{
  "n_layer": 19,
  "d_model": 256,
  "n_head": 4,
  "n_kv_head": 4,
  "head_dim": 64,
  "d_mlp": 704,
  "vocab_size": 8192,
  "activation": "geglu",
  "norm": "rmsnorm",
  "norm_place": "peri",
  "norm_eps": 1e-06,
  "positions": "rope",
  "rope_base": 11400.0,
  "rope_fraction": 1.0,
  "qk_norm": false,
  "attn_scale": 0.125,
  "bias": "qkv",
  "tie_embeddings": true,
  "parallel_block": false,
  "extras": ["capped logits"],
  "init": "normal",
  "init_std_qkv": 0.0312,
  "init_std_o": 0.00506,
  "init_std_up": 0.0312,
  "init_std_down": 0.00506,
  "init_out_by_depth": true,
  "optimizer": "adamw",
  "lr": 0.00138,
  "beta1": 0.9,
  "beta2": 0.95,
  "weight_decay": 0.0,
  "lr_head": 0.006,
  "warmup_steps": 334,
  "schedule": "wsd",
  "decay_fraction": 0.712,
  "decay_shape": "linear",
  "final_lr_fraction": 0.0,
  "batch_tokens": [32768, 65536, 131072],
  "seq_len": 512,
  "doc_mask": true,
  "train_tokens": 755800000,
  "steps": 11378,
  "dataset": "wikipedia_en"
}
MLP neurons of a small language model. Each row is named by its layer, matrix (gate and up: input weights) and neuron, and shows model dimensions 144-239. Each number is 500 + 25 x the weight over its row's rms, rounded and kept within 0 to 999. Numbers have three digits each. A neuron's up and down rows have the sign that makes its largest values positive.
After each neuron's rows, "fires in" lists the words (lower case) most often at its 100 highest values on Wikipedia text that the model never trained on.

L16.gate582:544508519532462508496489476525480488531469498489493487484488482507491531510499508507520516492487495496477505477541493477471501507464530540507527476470504514507520520537501488501474503460511516517499490473466493473470516527487496526489478557514476443481481501490561491565476488466514500502
L16.up582:521501517493511478520526517487496526535451475437524497487506469476501528507531514494514498547528456489499474454523484518513464493514538478507489472484508496459485489444490528469470503456549478511518460501519517485429491456518530514519540520508525536504530549501494506485502516481502513506
fires in: "as", "in", "was", "are", "were", "been"

L2.gate304:471524515490461497508504501531485494467457475517503530510496463487500503504514489514469537486469497465493488456450449538535476506508453533485492529506508498476533509485507495531488494489506479466483488487473535463476488491531515479498495515499510501557497561521486505531481539522514457517
L2.up304:455498490499497516529496463512509516504532491493499512507527467519492508493508459533489460517534505510527555554463516527491492548529537510457530484480481470512498495519496513479515517519487503473511525476516469512486514518476499509498535543515511521463506524490543489491518484502458544481
fires in: "to"

L16.gate547:506510527498469516493523506472511533500451495485504549469511522521490498476516509473535482501474451504496517482520506475524476524492470523476491507525538540470505440516520450500498508515557465486500501479511543496492482519514504529513495520460553520529500486494451494547492466450527485535
L16.up547:491506552514469493528500460526474515501521551496499495540489530500508534533541481482511549531484467489489479526517491526502476465526523493494505513499494538487496424503537499508458517500485506487480435505508485502531513511484452489531507507469507507499514496517528513543516490489487520473
fires in: "after", "before", "but", "and", "when", "while"

L2.gate237:493513497481544488514552466506497487540472512480482557506523499483479488520545500510494479504474469489493504452491500484516535480474495515470462484537485511432505490499465506524535443473500485523446501498470508506498505512511507431497524483489488529513482534505515488542513526528532516497
L2.up237:501511517513472519514511519481494485502524505534456510515501541557550555420500488469492525480492505516526539524475527512488520524474518461468498498478486514490498489540502473457479487522508513515469522516519509541511501522470468509512453518506519540484467499475497479460552498517522504444
fires in: "in", "during", "they", "since", "to", "before"

L3.gate545:499503525531504517502502498493488506543431528506520489498489484520497479536496524487521504494518519469533475481487495466460527486535474488466510513555498504439521462431530482543499493470507516470483481542524520533500482506480471466495487517512510529577491521512486495502472469502472517515
L3.up545:496488484506476521523458466477499484536505517502521486513469519461470491491480507496454447516510498487500496502499536483495527500483508517528534494578505515502510413484476502525473516518491508479475484533516467526518496521494486495518471549470533494498514491486563479497509481505507555472
fires in: "after", "but", "although", "who", "when", "to"

L5.gate355:496494466506484514483523496487503475476502514520495531546529493499524464494453528476491525525486467483520498499503507515506524463508497518496536510502502562523504526504523515483512492450499509535516492534495534471486488456506458468510558515526488481441532470493478463525503452516482506500
L5.up355:481497489528511481500493530516489513495498528491518473495496523521474493506475527486489512514516503489486492533452521488491485478526478521525525471546498527457508506487466519556493502470517486540504506495520514479512494523478480477513494455485468523534455470512536495490489490483532501489
fires in: "she", "staff", "cast"

L6.gate523:506512507518454499521496498493516483474502478476470485458466471523519512467506530468482519489492485450476514488484506522575494486584528467490504486534492492526501508528509490498504486512491528494512487517523502503485514493525508474540490524510479544501529513552534446517533554487487475483
L6.up523:539494503529524519503496503514473509541501483502436496480521500512513488503478501478530448509485501527479484511485501512501487563483511522517510510478484505529479485452495512543506508483528526509490515461479514493458469493515500494449535546523494500513501476483501467505507494538495517500
fires in: "season", "to", "e", "period", "indonesia"

L15.gate566:486505528470503503517475457466507531521506506530530505489506509577517467526480502482467510483503501499528465521506514507482466487513506552486501518537511504490510534484556486507506486520502478498448503472526547514447459521504475497506498503494553481502504534512490509510470492466504492489
L15.up566:501495511477486460505537526529512534494483491496519501532464509486516507470462464499558527499504471485522481534493484481471483526504545554460552498515509530491542519470491514485525502501515534500464488529523500502484493474459510491554485540477487473535487515497488486497500501514535479486
fires in: "if", "when", "although", "because", "while", "that"

L5.gate138:495491462507485509528503515523456503495458502495492489496505515508518506474480457479511476483466489486535512516466466474550519478513449492476518558504488501466485538467517477478480515526521508514481528542506526511503527519489534501503521500498508493530498515488460519454498475469494533446
L5.up138:513507532482516463517533493501480508468538520528468508547545472484468494497497470531481462495508465573463516480489484522535487549504517526517484503504505484478467494511529506485474523455507517484454502520521473472490456511507493522476521522519514465493476479501512465524540496498513479468
fires in: "and", "t"

L4.gate537:521517477490435500542513537503468484520473508554487506496512493489457503440484491498461443504479510483471544497505510496511513515519473463535521497516502468516492522526517478486480491500532480513501524511497508497474497488515523532507505534502523484525502473481512469503555473497535535454
L4.up537:460509506527509492494491479493527491494557496497487540497501492520512504508481521531501565467509497514495495556506497474516478559515488520485432542479522473483520523539506503520519529455478487471475533476485469496541475481516525503508510473522487515507473483497536469495473533515521530535
fires in: "and", "university", "from"

L16.gate26:537506503464467509493501478479502531556492501499510508501491468493469506558480508514499491511472548509451534476493550483497501493452484525508507464505501474490508454500476518496492501494515522495515515482464511475509465525497486507496501524494484462493465498527440472494511489476505476509
L16.up26:505504522449503490507455481506499459490512450489473503531557484416518483481506491496550544502498498490543513504506496476521499574531516501497492463465473484494441538488512510471531543477463510482534486490505496495456473504475512462484497485504491507483472511520471485480545506519480524489
fires in: "are", "is", "was", "be", "were", "been"

L9.gate401:533511497533514472506431502472511486494496499479515486478525494520489501536507518490477544500485465426524487533461516548533506507487507494484526494492510506496500501467485521509505503535440530539506498502499526474535528483503483441475447524495498518509494476513516484476467468519513465512
L9.up401:518501529490508518485518544517455527514509498504489496500481484493556538488490475517473506482483488488512483441505523495497489545512491482518506507491485523453494499569475496490527506501496484501516477493485492474476522489519491511533533497504452507486482528508507497559470529484463538502
fires in: "an"